Part of a small language model's weights.
Size: 21 layers, width 448, 14 heads of 32, MLP 576 SwiGLU, vocabulary 32000, 61.8M parameters.
MLP neurons of a small language model. Each row is named by its layer, matrix (gate and up: input weights; down: output weights) and neuron, and shows model dimensions 192-287. Each number is 128 + 24 x the weight over its row's rms, rounded and kept within 0 to 255. A neuron's up and down rows have the sign that makes its largest values positive.
Before each neuron's rows, "raises" lists the tokens whose logits its output raises most directly, leaving later layers aside.

raises: "view", "ification", "ize", "play", "ical"
L7.gate158 [ 83 106  93 105 113 135 124 108 114 139 164 169 136 147 124 169 126 120 119  68 139 103 136 134 110 152 142 102 100 115 133  91 189 181 143 115 133 143 149 178 133 152 144 108  94  86  70 120 117 122 131 112 126 130  84 119 119 161  91 168 145 128 142 144 145 131 127 141 121 120 134 118 134  71  76 142  81 135 102 140 131 145 133 115 153 170 108 189 132  77 107 111  83 143 145 107]
L7.up158 [130 137 102 140 150 136  71 107 136 123 146 145 140 121 112 122 141 149 132 150 135 150 116 133 118 130 143 158 109 112 150  90 135 147 170  97 173 132 184 142 138 139 141 130 112 133 125 109 104 140 118 129 162 127 131 123 123 133 128 139 117 135 124 147 172  98 126 115 156 114 124 134 124 107 147 159 123 145 147 222 120 155 135 127 142 129  99 126 118 164 160 143  73 103 130 137]
L7.down158 [107  96 127 189 138 143 178 145 116 160 130  97 158 114 132 124 146 178 162 120 147 119 121 107 137 140 135 146 139 136  87 115 130 202 110 146 172 149 138 109 150 156 133 117 102 124 136  91  96 157 103 150 112  93 103 134 157 160 105 142 135 129 116 154 119  74 109 125 166 121 103 132 156 160 112 108 128  89 159 132 124 118 136  87 112 165 147 178  92 155 121 140 124  98 145 113]

raises: "ation", "ations", "ide", "it", "amma"
L16.gate553 [111 125 113 155 133 110 124 158 126 139 140 136 104 142 148 133 136 108 171 126 153 170 145 119 136 109 155 186 106 135 143 147  81 156 123 113 151 115 123  60 114 122 141 108 126 115 170 151 121  83 168 100 144 119 119 137 150 146 133 128 131  99 148 144 102 154 107 120 121 153 159 138 141 129 109  98 182 120 110  94 139 138 147 111 151 130 108 101 132 165 159 105 152 120 105 105]
L16.up553 [155 127 134 152 159  82 107 152 118 150 160 127  96 158 129  83 164 132 107  86 132  86 144 129 140 116  82 128 139 121 120 149 127 123 173  59 151  91  99 138 135 155 126 106 165 146 133 136 175 109 128 164  99 138 126 100  73 130 117 147 157  93 109 163 139 169 157 158 179 116 129 130 135 162 102 140 104 105 143 143  76 115 148 126 103 148 159 123 138 124 127 121 143  95 116 144]
L16.down553 [143 104 133 126 150 155 159 163  45 114 124 123 117 149 157  95 140 162 136 115 122 155 107 128  98  95 124 109 145 125 104 142 116 164 124 129 154 115 140 112 145 150 149 125 132 131 126 149 130 122 163 172 121  86 114 137 143 116  89 127 162 109 175 143 116 120 124 127 137 126 103 119 138 137 100  93 154 143 159 116 146 128  97 138 120 193 110 100 121 169 133 140 142  87 114 169]

raises: "ight", "ese", "lé", "lian", "verse"
L14.gate19 [121 136 117 107 104 107 103 165 144 121 140  97 110 126 110 182 117 132 109 147 105 113 165 133 112  90 102 163 166 144 121 109 113 132 137 154 161 109 134 181 152 157 119 153 140 150 152 127 140  97 155 123 119 156 112 163 104 142 124 128  81 130 139 114 123 145 102 128 106 144 108 143 108  96 136  94 113 111 182 123 139 138 131  83 204 116 125 116 150 117 152 124 104 120 122 125]
L14.up19 [108 157 149 140 136 136 148 106 171 130 153  94 140 103 122 140 131 153 144 157 139 135 116 113 111 163 135 153 142 148  81 142 136 108 101 136 125 126 109 100 125 187 158 135  86 149 173 150 126  88 116  98 146  82 157 141 150 131 143 122 102 160 155  97 172 152 132 106 147 159 120 159 133  97 147 136 135 146 122 131  76 152 126 133 106  98 145 101 148 136 128 150  93 120 110 157]
L14.down19 [127 104  88 144 102 186 144  68 156 124 123 134 168 109 130 108  93 138 154 134 150 148 116 123 150 134  89  59 169 111 139 105 121 133 136 119 142 127  95 116 106 115 150  97 128 138 151 116 127  96  93 137  91 104 142 121 142 111 132 145 145 130 143 106 148 174 109  93 135 187 114 123 134 109 164 167 108 138 165 110 142  85 158  75 151 106 123 143 146  99 105 116 122  93  94 142]

raises: "enti", "ence", "ent", "ium", "ature"
L15.gate381 [161 114 140 137 101 137 102 122 119 118 119 108 154 152 148 179 127 106 107 149 131 120 185 135 115 110 111 125 126 128 156 117 145 139 162  93 172 124 149 149 138 178 143 154 109 135 100 149 141 133 143  71 147 139 164 140 154 101 106 104 157 140 142 113 168 145 152 102 110 156  86  92  98 126 192 108 139 147 149 133 142 111 131 133 129  93 134 158 131 117 107 197 169  95 155 129]
L15.up381 [140 120 122 102 108 140 137 113 147 123 136  89  87 147 169 139 133 145 127 107  92  90  99 110 102 129  97 108 165 159 149 117 119 150 134 111 120 132 132 116 125 134 162 155 105 141 117 122 149  75 155  90  90 146 146 122 126 163 108 109 128 146 115 143  89 111 117  89  94 103 151 109 109 109 153 132 140 141 111 115 153 123 148  95  96 126 136 124 151  92 123 102 100 142 119 150]
L15.down381 [120 140 142 165  92 148 132 133 137 160  97 173 163 133 117 111 121 107 120 164 101 165  94 145 122  99 118  86 106 136 114 106 120 131 174 112 120 100 138 171 140 102 153  91 107 152  86  67  75  71 152 140 135 152 125 107 110  98 122 125  91 113 163  84 134 185 108  81 143 109 126 123 112 118 118 159 142 136 136  73 138 124 110 130 120 135 151 176 137 119 115 130 157 117 135 146]

raises: " making", " giving", " leaving", " becoming", " joining"
L15.gate492 [137 144 148 164 102 139 123 118 132 125 147 145 150 126 108 194 156 126  97 160 117 142 139 143 118  99 144 100 116 131 124 122 172 156 152 137 120 125 112 163 130 145 133 133 131 156 170 128 119 131 131 190 139 134 115 121 166 169 141 102 136 133 101  84  73  98 115  79 142 136 187 110 113 107 140 112  69 144 102 130 112 136 107 129 152 119 109 116 140 133 147 134 120 162 151  99]
L15.up492 [147 121 126 162 146 132 132 161 133 142 127 100 153  97  93 137 129 134 146 148 135 167 158 180 144 141 151  52 141 105 110 123 168 134 126 116 152 152 124 128  98 129  70 127 131 134 149 121 102  99 153 142 137 120 123 158 102 170 162 113 130 148 125 138  91 105 119 112 129  72 156  93 115  84 118  93 103 134 145 160 117 142 139  94 127 131  95 113 127 126 152  90 116 140 109 109]
L15.down492 [ 93 145 118 122  98 137 151 111 157 108 143 150 171 128 126 177 134 133 116 114 124 136 134 112 137 142 139 113 108 135 104 104 148 136 105 145 120 125 126 142 125 123 120 100  98 146 132 146 105 124 124 144 106 150 139  89 162 162 103 100 100 168 149 129  88 115  83 114 150 135 159 170 134 133 115 104 130 135  97 131 125 128  98 171 119 133 157 147 145 153 100 120 114 131 119 124]

raises: "ins", "in", "ino", "head", "man"
L17.gate380 [153 127 129 168 146 117  98 117 148 140 149 127 145 112 118 148 145 191  45 120 127 138 167 204 127 134 138 146 135 148 127 142 150 165 119  86 127 113  59 171 159 108 107 134 136 140 131 136 113 117 158 101 100 125 155 113  94  75 129 147 144 123  96 122  78  83 173 133 173 146 160 134  88 160 106 129 171 145 144 127 142  97 162  91 126 100 121 114 135 132 123 138 123 140 124 125]
L17.up380 [122 113 143 114 108 115 103  68 163 146 153 162 160 121 145 133 140 127 116 176 130 130 135  91 100 161  96 129 118 113 155 164  96 102 115 172 120 146 132 142 117 152 131 132 139 126 131 131 138  98  99 106 147 146 122 132 142 152 101 108  97 114 141 115 135  96 134 192 156 146 115 163 125 124  96 118 123 123  98 118 142 145 159 165  85 141 144 130 167 123 118 102 152 102 164 126]
L17.down380 [127 157 151 153 116 145 107 138 141  80 106 106 116 111 142  98 113 101 159 124 124 180 128 102 111 134 105 142 102 127  76 101 118 117 120 121 126  96 121 152 123 114  82 162 133  72 132 148 127 151 156  93 166 151 142 129 143  94 129  65  85 120 138 113 118  65 155 119 139 118 163 123 122 122 126 141 174 153 128 148 148 101 127  99  96 124 104 138 126 139 100 104 123 122 135  88]

raises: "′", "'", "2′", "’", "5′"
L14.gate464 [170 117 126 118 117 125 121 110 121 125 116 117 147 119 105 107  94 155 134  99 123 138  88 126 137 129 161  97  98 127 121 131 111 147 181 149 129 122 138 161 161 164 104 177 123 109 103 135  87 102 118 130 139 113 138 111 140 111 141 104 116 135 147 146 157 169  80 165  94 130 149 124 138 113 149 121 151 128 142 143 147 116  86 104 137 125 110 143 111 110 133 142 141 105 113 107]
L14.up464 [158  77 187 157 117 109 106 112 151 120 191 110 131 125 106 128 122 129  88 105 159 139  75 119 147 133 149 115 155 144 128 118 114 115 140 111 140 130 133 109 141 146  96 165 154 136 124  92  77 113 103 102  94 126 102 129 148  90 122 105 161 152 122 147 126 122 133 114 136 125 151 153 101 126 165 127 173 116 101 128 155 125 105 129 116  92 177 115 131 148 138 141 109 128  83 118]
L14.down464 [121 130 128 112 101 147 136 112  90 107  89 109 157  99 126 133 150  87 180 111 155 151  93  88 167 124 137  94 161 110 165 136 118 134 127 108 104 152 131  79 154 125 128 126 144 135 122 128 118  98 112 120 112 172 107 155 146  95 143 118 162 108 166  82 120 135 123 133 148 177 119 127 137 146 112 117 112 140  94 113 155 127 148 164 152  95 153 149 169 117 110 116  85 113 149 107]

raises: "ology", "ological", " support", " recognition", " like"
L13.gate158 [127 131 119 129 143 138 145 127 112 116 147 120 140 147 128 131 126 101 120 128 117  87 111 104 120  67 118 141  97 142 122 127  91 175 125 148 121 126 163 121 127 119 113 131 127 105 141 139 150 137 130 172 138 116 166 129 141 111 158 158 140 191 142 146 113 127 118 153 137  99 178 138 145 138 139 130 162 126  91 123 116 128  80  86 153 132 138 119  95  83 136  92 107 126 126 122]
L13.up158 [114 122 122 116 137 138 149  86 134  49 117 126 111 134 116 164 109 146 147 131 107 151 122 145 155 115 143  94  97 135 116 152 152 111 125 149 157 129 162  98  93 147 152 104 101 117 164 133 115 151 150 121 105 129 152 141 116 122 157 140 151 147 123 121 126 144 174 120 110  92 128 143  95 104 101 151 114 141 168 133 112 166 136 146 107  85 130 156 139 113 135 180 102 154 168 157]
L13.down158 [ 74 133 127 153 138 128 147 157 125 116 108 121 113  96 137 137 124  90 141 143 148 113 110 102 112  71 125  99 111  88 161 110 115 105 162 144 179  80 106  85 155 143 111 100 140 154 133 128 122 110  85 178 130 124 142 158 122 133 103 116 159 103 167 140  84  88 121 146 131 108 166 163 114  91 144 102 147 110  96 165 152 115 110 135 132 155 108 113  99 127 190 127 119 173  78 136]

raises: "ent", "ence", "ance", "enti", "ant"
L17.gate571 [164 120 109 157 124 121  93 133 200 167 111 136 115 133 151 150 150  98 128 146 123 102 130 109 157 117 115 173 123 116 116 117 167 126 149  81  94 133 162 138 165 156 146 127 145 140 129 100 135 163 188 111 129 113 161 133 154 165 120 110 111  97 161 130 101 153 180 110  93  94 161 110 172 163 128  91  95 129 137 143  98 135 127 108  99 106 118 134 152 124 119 113 100 145 153  86]
L17.up571 [148 123 127 146 111 130 106 161 122 138 127 147 114 158 128 127 116  99 150 136  92 132 119 145 138 138 135 154 130 152 173 125 150 160 119 131 137  78 110  95 119 124  92 161 110 162 108 170 103 141 170 103 134 119 122 167 131 178 102 125 131 178 121 123 130 148 119 144 125 100 120  78 131 108 160 156 120 114 114 125 168 109  99 127  98 111 107 140 158  85 121 140  99 131 143 143]
L17.down571 [129 152 103 126 131 131 175 125 141 136  92 132 187 131 145 154 106  98 145 146 146 127 126 111 114 118 125 123 131 137 116  80 121 115 147  95 144 134 132 143 146 105 166 163 147 147 119 158 123 142 116 161  96 102 146  84 132 148 114 159  73 110 112 158 102 149 100 132 100 144 112 107 152 174 118 109 173 102 128 117 157 148 114 144 127 149 130  94 148 151 125 131 147 102 136  98]

raises: "ine", "ina", "ino", "in", " way"
L14.gate98 [150 126 109 131 141 135 135 130 163 153 128 111 114 119 151 132 121 145 140 151 110 131 132 131 170 179 122 147 153 192 113 154 147 121 129 144 164 128  89 175 111 150 129 130 134 110 106 108 174 180 144 126 107 129  98 123 128 117 139 140 109 135 175 117 130 142 137 134 140 130 159 126 123 155 125 146 106 149 177 113 140 114 126 126  84 152 126  75 123 110 131 135 110 123 129 137]
L14.up98 [162 140  90 170 120 143 142 126 123 115 152 126 141 146 107 142 152 123 135 126 162 122 148 135 108 159 133 149 108 143 185 135  95 110 129 111 110 135 133 138 155 137 125 122 128 119 176 135 145 135  88 132  96 120 160 124 151 111 116 132  90 134 134 121 127 110 112 158 126 115 138  94 124  96 117 156 121 136  98 132 114 146 135 149 123 135 100 132 119 143 107 143 174 148 154  87]
L14.down98 [134 126 107  93 159 124 122  86 161  97 142 151 125 101 128 129 115  98 131 131 116 126  82 159 102  98 119 121 138 145 133 152 141 125 121 104 124 130 123 184 131 138 118 137 117 121 139 105 156 161 108 104 144 118  92 118 136 125 125 122 107 150 116 141 113 142 115 152 151 145 138 159 121 146 167 122 144 156 144  94  80 142 142 132 105 143 124 122 104 130 128 112  63 120 116  94]

raises: " architect", "smith", " construction", "making", "work"
L13.gate374 [ 78 127 135 137 101 124 144 131 147 111 144 121 132 107 113 137 118 116 125 103 172 138 129 133  99 110 126 143 157 143 124 118 117 143 159 188 121 123  96 137 140 136 163 128 119 162 163 107 144 146 133 134 166  88 135 160 121  86 102 115 153 116 149 105 107 131 148 161 126 110 138 112 125 121 138 153  92 132 123  92 127 130 182 125 120 124 145 190 136 118 145 137 128 108 136 141]
L13.up374 [107 164 131 153  75 137 155 132 116 147 154  72 142 123 117 106 120 121  81 119 168 146 157  78 122 126  96 119 106 120 133 146 133 118 128 133 121 160  99 138 164 121 122 115 157 131 122 127 119 120 122 153 134 117  66 136 100 132 125 132  87 166 106 108 107 150 135 133 164 127 115 109 122 124 157 107 155 152  65 109  96  89  88 148 159 121 162 107  82  95 135 147 153 108 123 102]
L13.down374 [124 143 134 118  90 111 105 108 155 155 121 108 168 125 132  90 103 109 135  89 163 129 107 110 129 141 104 126  96 111 156 128 143 121 141 132 125 112 137 146 130  98 149  84 128 139 131 141 128 158 121 111 127 137 124 121  99 114 115 156 154 157 169 117 107 129 158  83 161  83  96 111 140 130 125  56 113 136 121 154 118 125 127  71 129 137 104  82  82 124 111  89 125 128 148 117]

raises: "ble", "te", "l", "n", "ting"
L17.gate160 [141 132 129  88 101 176  66 153 100 152 140 122 131 100 132 127 104 133 125 124 113 111  74 149  88 113 161 137 110 115  78 107  78 132 118 145 148 132 118 141 110 127 152 111 166 160 150 150 156 116 137 147 147  90 114 154 138 162 132 187  87 157 135 169  95 116 149 164 128 148 111  98  88 124 118  90 165 112 142 135 136 125 116 117 136  66 113 147 140  96 159 153 112 140 134 120]
L17.up160 [135 134 112  88 171 134 156 124 136 120 150  81 167 148 189 113 130 138 117 110 133 142  84 126 101 114 163 116 140 100 144 116 113 113 121 127  83  83 106 158  68 169 123 155 167 129 128  94 177 135 120 151 159 114 110 154  98 129 102 166  94  77 146 135 120 114 171 132 105 131 135 136  96 180 140 130 161 135 105 140 124 126 157 164 129  70 121 125  96 131 110  74 121 101  99 115]
L17.down160 [145 121  92  91 121 140 127 167 141 140 146  66 133 148 106 130 116  97 102 136 156 122 109 132 142 130 123 169 154 120 174 101 124 116 100 137 112 112 159 192 104 101 171 137 168 118  93 157 138 103 114 118  98 126 125 124 118 112 140 138 160 138 189 149 151 101 128 129 127 108 197 169  95 116 105 103 136  96 122 154 127 137 146 160 127 119 140 137 111 118  70 122 123 145 101 148]

raises: "ful", "vin", "less", "vit", "bul"
L16.gate355 [ 87 159 131 126 122 115 135 124  80  75 113 176 128 160  99 111 116 153  82  88 107 118  63  87  95 178 127 166 162 101 116 130  90 138 103 114 126  84 111 119 129 112  80 142 119 116 100  95 107 120 142 123 117 142 126 170 134  96 154 124 105 125 113 108 131 120 148 108 117 106 182 156 127 138 116 108 143 116 131 100 143 154 135 140 146 158 122 106 122  98 101 141 119 168 194 142]
L16.up355 [ 86 133 116 114  99 126  91 140 104 109 118 132 125 145 113 169 138 155 126 128 162 127 125 140 135 156  92 144 110 123 139 145 134 147 151 136 114 115  91 141 137 131 160 134 163 103 159 149 161  86 128 132 109 119 170 119 143  91 152 129 135  88 137 124 121 160 187 144 137  88 109 153  89 125 155 119 130  89 105 133 132 161 121 157 140 137 114  89 124 122 141 143 177 129 123 133]
L16.down355 [107 125 104 118 118  99 124 153 123 143 165 116  83 166 109 134 127 110 125 157  90 127 119 111 113  95 185 117 150  98 127 108  98  92 142 144 124 181 140 166 129 114 111 160 103  97  89 155 115 150 121 131 127 116 135 100  97 122 156 107 127 162 123 145 127 119  96 109 130 116 142 146 117 142 100  91 114 157 141  90 101 150 176  95 151 143 122 146 143 100 139 114 111 153 147 108]

raises: " footballer", " racing", " opera", " jazz", " speed"
L16.gate257 [114 129 107 110 119  93 118 124 129 124 142 111 135 166 165  97 122 116 136 154 141  93 133 107 171 130 113 125 110 180 146 141 126 142 134 128 155 127 163 173 143 100 148 129 133  99 130 124 129 120 116 113  92 145 143  77 137 149 111 176 136 143 132 116 147 104 117  87 130 133 142 140 139 108  83  91 152 117 124 104 120 137  99 123 141 148 129  90 157  97 136 132 127 144 164 149]
L16.up257 [157 133 125 116 131 107 134 128 141 114 149 122 106 163 132 114 122 113 108 119  99 122 146  80 108 159 118 107  72 160 146 107 132 138  80 189 165 103 172 165 143 125 175 159 139 111 122 106 139 139 116 124 162 152 130 138  93 143 125 154 105 127 135  55 111 129 139 136 155 122 144 131 127 105 110 101 113 122 162 123 130 129 120 111 119 161 137  91 129 137 131 145 105 156 126 151]
L16.down257 [ 70 121 118 150  96 115  99 130 105 152 158 108 150 159 123 138  83 116 138  94  97 144 160 121 170 173 120 122 163 129 126 142 116 141 156  87 113 160 153 163 122 110 112 187 131 132  91 138  98 115 132  95  97 120 132 143 102 113 153  97 179 153 160 116  88 140 123 154 108 126 123 141 116 123 143  90 159 125 106 146 139 120 132 156 104 119  93 104 155 121 139  98 115 119 111 161]

raises: "aged", "ability", "ence", "|", "tic"
L17.gate195 [112 115 155 124 110 128 149 157 122  98 134 140 132  84 117 160 125 114  94 116 100 116 143 142 104 117 142 158 123 158 139  79 124 138 118 112 125 190 147 130 119 150 123 135 153 105  98 126 149 122 147 105 107 113 132 124 134 114 163 125 142 121 152 149 106 140 121 101  79 131 118 148 103 146 165 113 138 118 134  83 154 126 126 106 142 110 139 132 102 128 157 130 131 108 171 137]
L17.up195 [159 157  88 142 179 137 128 115 145 135 152  86 133 103 122 142 144 114 131 132 127 103 126 154 118  69 104 149 160 159 138 155 126 100 141  99 150 131 127 180 102 132  96 157 136 138 123  84 118  83 121 160 143 101 120 126 161  76 146  92 106 104 104 151 186 165 160 158  98 129 145 150 153 132 104 162 115 124 138 110  82  99 148 121  86  86 146 147 162 106 143 110 105 131 138 123]
L17.down195 [139 148 119 139 135 103 128 124 166 104 137 123 125 143 109 137 147 134 133 108 131 142  75  97 107 126 142 109  96 116 113 143 182 109  81  83 145 126 151 152 161 142 111 103 146 136 173 120 133 145 135 115 107 119 132 161 125 109  90 147 177 143 154 138 146 137 124 158 158  82 104 125 136 128 133 142 115 116 142 156  86 147 140 108 131  87 131 153 129 142  98 134 126  64 101 112]

raises: " of", "ise", "’", " hosts", "'"
L7.gate272 [142 145 109 121 151 148 139  91 176  97 120 148 116 115 103  82 147 150 159 131 128  78 120 103 104 122  80 100 141 147 113 110  84 113 100 123 121 109 173 144 126 136 102 107 150 103 100 147  90 125 149 141 147 102 118 137 137 101 105 103 135 118 142 109 115 115 100 119 137 134 112  92 133 135 117 133  96 101 150  97  94 121  88 169 102 149  94 125 144 125 110 116 119 113 161  68]
L7.up272 [138 159 148  93 111 127  75 131 153 122 162 145 115 117 130 147 116 118 109 116 142 126 104 126 138 131 152 130 118 175 147 135 143 139 114 138 140 111 135 118  79 111 112 114 144 120 124  93 104 117 143 134  93 125 158 147 134 119 129 117 139 137 127  86  85  81  82 154 143 116  75  35 108 112  93  95  87 127 178 107 110 110 109 132 112 128 124 116 127 126 151 148 119  58 110 113]
L7.down272 [ 79 109 142 129  98  89 109 128 135 112 131 135 133 162 118 104 165 157 125 122 124 143  92 110 135 151 187 150  96 114 134 106 123 117 151  84 132 153 106 149 138 122 113 113 169 164  77 157 176 122 104 113 128 131 135 128 112  49 115 138 190 134  97 107 133 114 144 134 152 182 110 139 138 137 143 132 104 140 160 137 153 125  78 129 156 124 166 113 114  73 136 129 142 116 141 108]

raises: "enberg", "mark", "in", "ão", "wind"
L10.gate130 [136 138 146 116 128 174 134 139 147 128 134 147 184 140 147 132 156 129 110 146 140 149 102 128 100 103  97 155 130 132  89 117 143 110 186 161 144 117 165 135 152 145 135 123 141 175 162 152  95 106 127 143 127 134 172  96 158 124 165 162 115  88 111 114 179 149 104 155 110 118  82 146 104 131 120 163 152 140 117 130 141  82 182 159 126 156 155 143 162 113 181 169 165 119 116 105]
L10.up130 [141 134 143 170 136 119 131  66 105 106 194 131 127 122 156 117 108 151 129 128 145 124 139 109 136  98 146 120  88 140 130 129 138 125 154  98 134 159 102 169 124 141 130 125 136 129 144 107 113 181 138 131 145 147 149  87 146 113 163 195 123 112 128 110 100 113 112 121 131 183 110 130 134 150 114 124  90 110 102 150 142  98 166 148 153 139 139 114 147 131 115 117 129 114 127 110]
L10.down130 [ 88 109 119 134 105 132 128 117 118 137  75 132 131 107  84 114 115 167 160 159 130 125 106 136 122 143 159 115 119 105  88 133  93 123 149 106 146  83  77 144 140 147 118 140 121 145 122 134  67 164 127 152 145 133  95 133 176 135 136 113 109 164 102 124 125 131 130 123 131 171 151 106 100 188 154 161 124 121 109 121 154 125 133 119  85 124 166 129 149 136 117  89 116 104 157 152]

raises: "General", "Col", " Major", " General", "ible"
L16.gate572 [109 124 138  99 133 141 150 135  98 101 166  94 162 109 171 107 108 165 104 135 145 133 146 101 143 117 141 132 144 117 165 111 108  82 182 106 148 124 133 115 101 156 120 100 146 146 165 112 162 116  92 150 169 146 141 142 102 125 147 161  93 142 157  98 111 120 144 159 123 104 131 136 105 160 128 159 142 106 139 129 118 138 106  85 102 120 128 189 157 129 140 127 131 144 116 140]
L16.up572 [164 140 150 186 104 123 101 162 133 111 119 109 117 103 141 151 160 110 108 125 121 105 172 120 142 146 133 112  90 131 140 149  92 143 169 164 143 142 139  95 150 141 144 117 138 121 120 131 177 135 151  79 150 147 180 120  98 177 153 151 153 140 133 145 164 107  91 158 106 174 107 127  92 146 110 138 137 176  95 138 132 116  97 119 132 125 137 102 150 144 154 117 109 103 135 112]
L16.down572 [137  97 117 127 135 111  97 127 150 181  87 148 150 145 139 139 137 148 109 132 113 120 183 161 123 127 128 125 132  97 103 137 141  90 178 135 138 138 100 104 120 127 112 123 148 120 127 146  69 136 114 154  95 102 123 134 142 125 142 131 163  88 127 117 173 121 113 136 125 117 112 123  99 163 121 123 153 152 177 109 110  94 106 108 169 107 161  96 120 152 142 130 171 133 115 162]

raises: " Steady", " New", " −", " N", " −1"
L15.gate188 [ 94 119 106 101  85 120 122 174  87 150 147 180 149 107 140 127 164  81 144 123 105 138 151 125 157 152 104 129 136 130 199 113 120  94 176 137 124 151  94 100 108 135  90 167 127  83 134 116 113 143  90 104 171 113 104 112 135 117 164 104 166 154 151 142 153 166 118 117 135 165  96 106 123 121 145 161 105 138 109  96  81 109 111 126 142 141 136 112 145 103 128 124 109 144 112 117]
L15.up188 [107 127 106 113 142 136 124 149 116 147 154 160 144 123  95 156 153 154 140 164  71 124 156 136 144 117 145 106 165 117 175 134 127  74 137  79 133 171 119 113 154 118 116 195 168 100 102 116 123 161 118 143  96  97 129 128 121 183 147 109 143 123 137 158 142 143 136 147 105 108 126 113 126 155 178 130 117 124 132  88 141 144 159 119 121 122 137 116 173  78 122 102 137 165 146 142]
L15.down188 [115 146 150 102 115 147 143 126 156  96 151 153 153 146 113 118 124 115 151 140 111 166 108 107 131 168 140 103 157 179 142 173  87 118 118 126 134 160 120 106 170 119 115 151 117 152 132 125 152  67  89 134 150 174 146  99 116 100 109 101 120 166 125 129 129 141 137 121 145 139 127  99 138 125 143 114 128 122 108 140 136  83  61 119 164 140 173 130 130 114 106 107 112 129 142 130]

raises: " introduced", " taken", " launched", " installed", " captured"
L16.gate245 [118 113 105 155 153  90  79 118 152 117 133 160 160 188 129 141  89 144  82 140 146 149 121 163 146 129 126 126 105 122 160 136 172 134 152 118 109 113 168 154 145 162 143 102 110 119 120 105 145 131 141 202 135 132  95 137 129 142 114  94 150 133 116 136 167 163 122 135 128 144 136 146 145 137 119 141 124 140 143 148  72  89 108 124 135 125 120 137 151  97 127 166 140 102 143 181]
L16.up245 [149 122 100 100 160 123  94  88 164  97 147 102 116 105 142 136 122 163 110 132 165 106 122 159 125 121 141 135  88 125 112 133 145 165 174  73 106  72 190 140 138 111 156 131 161 118 151 125 100 114 109 194 150 122 114 151 134 129 162 129 173 125 145 140 141 131 125 100 122 157 147 168 156 155 126 158 116 171 136 124  82 126 149 127 117 136 104 135 120 147  79 173 109 107 120 158]
L16.down245 [108  85  97  74 132 113 163 162 158 148 141  96 102 123 130  88 162 127 152 126  92 146 161 171 104  67 108  96 104 145 114 133 146 120 131  76 163 121 101 165 153 110 112 132 148 134 131 144 159 140 109 174 145 145 155 114 118 155 119  99 154 119 173 152  93 133 108 116 104 180 119 138 129 144  86 129  88 157  85 115 104  91 136 158 139 180 153 124 138 113 146 153  79 119 111  93]

raises: "00", "30", "00,000", "0", "9"
L14.gate101 [155 153 123 107 133 161  89 134 120 114 149  92 105 172 153  82 128 104 122 100 112 117 148 144 132 117 106 114 123 132 137 158 103 107 160 121 122 132 158 148 136 137 153  90 130 115 174 143 132 112 150 147 107 129 113  86  69 140  92 118  97  81 110 106 138 140 103 150 135 106 164 152 121  95 157 109 143 177  87 137 126 103 107 137 170 135 153 152 134 163 106 161 141 142 116 155]
L14.up101 [148 128 165  72 125 154 102 135 107 140 109 127 121 131 123 114 112 110 139 126 122 142 146 104 122 156 141 127 137 129  52 142 112  98 133 134 119 114 107 144  91 123  98 145 147  60 118 147 152  97 147 156  84 149 136 139 100 144 135 133 131  83 156 121 111  87 140 109 139  96 135 131 106 150 140 147 103 125 132 147 147 125 119 110 136 156 133 139 165  90 106 176 130 103 161  96]
L14.down101 [140 153 127  95 151 123 128 141 135  97 146 160 111 146 119 127 106 156 150 131 145 119 142 133 170  98 117 119 128 168 150 119  97 131 174 114 164 143 113 132  62 127 146 122 148 106  59 174 164 141 121 148 136 101 108 136 134 167 116 122 159  99 138 108 152 159 189 109 129 115 131 141 105 150 142 121 136 160 140 110 110 147 150 101 108 106 118 129 134 136 115 116 132 104 160 151]

raises: " of", "iness", " from", " Of", " worth"
L17.gate325 [123 102  84 115  85 117 127 148 141  94 108 133 115 111  78 122 205  90  89 179 113 160 131  99 126 119  67 143 170 139 125 129 124  99 130 138 152 104 164 119 132 133  96 166 111 125 119 154 124 126 101  92 125 137 138 113  77 150 178  95 103 161  90 103 106 132 147 127 162 134 124 122 136 169 121 116 128 156 115 150 135 137  99 159 134 144 123 121 113 140 108 106 139 122 157 114]
L17.up325 [139 112  81 126 107 112 114 116 142 152  89  86 129  79 125 141 125 137 159 126 174 107 134 107 134 111 135 144 124 123 133 126 130 161  78 154 134 136 118  87 141 125 147 146 134 113 122 179 121 144 135 146 133 163 128  98 102 106 154 159 163 131 133 171 114  90 162 117 138 166 165 141 124 145 115 135 148 136 139 124 117 156 100 137 119 137  96 128  98 104 119 113 125 170 151  95]
L17.down325 [ 93 123 158 142 108 165 128 120 126 102 137  84 133 150  97 135 108 130 124 123 105 135 145 180 114  90 179 121 106 126 125 136 136 130 120 154 132 133 104 138 116 132 102 158 119  91 129 115  90 139 127 106 116 147 129 177 168 176 121 129 143 157 110  85 108 150 153 138 148 144 184 132  95  97 122 148 162 124 127 139 106 139 112 152 155  74 109 132  98 112 107 135 139 146 159 106]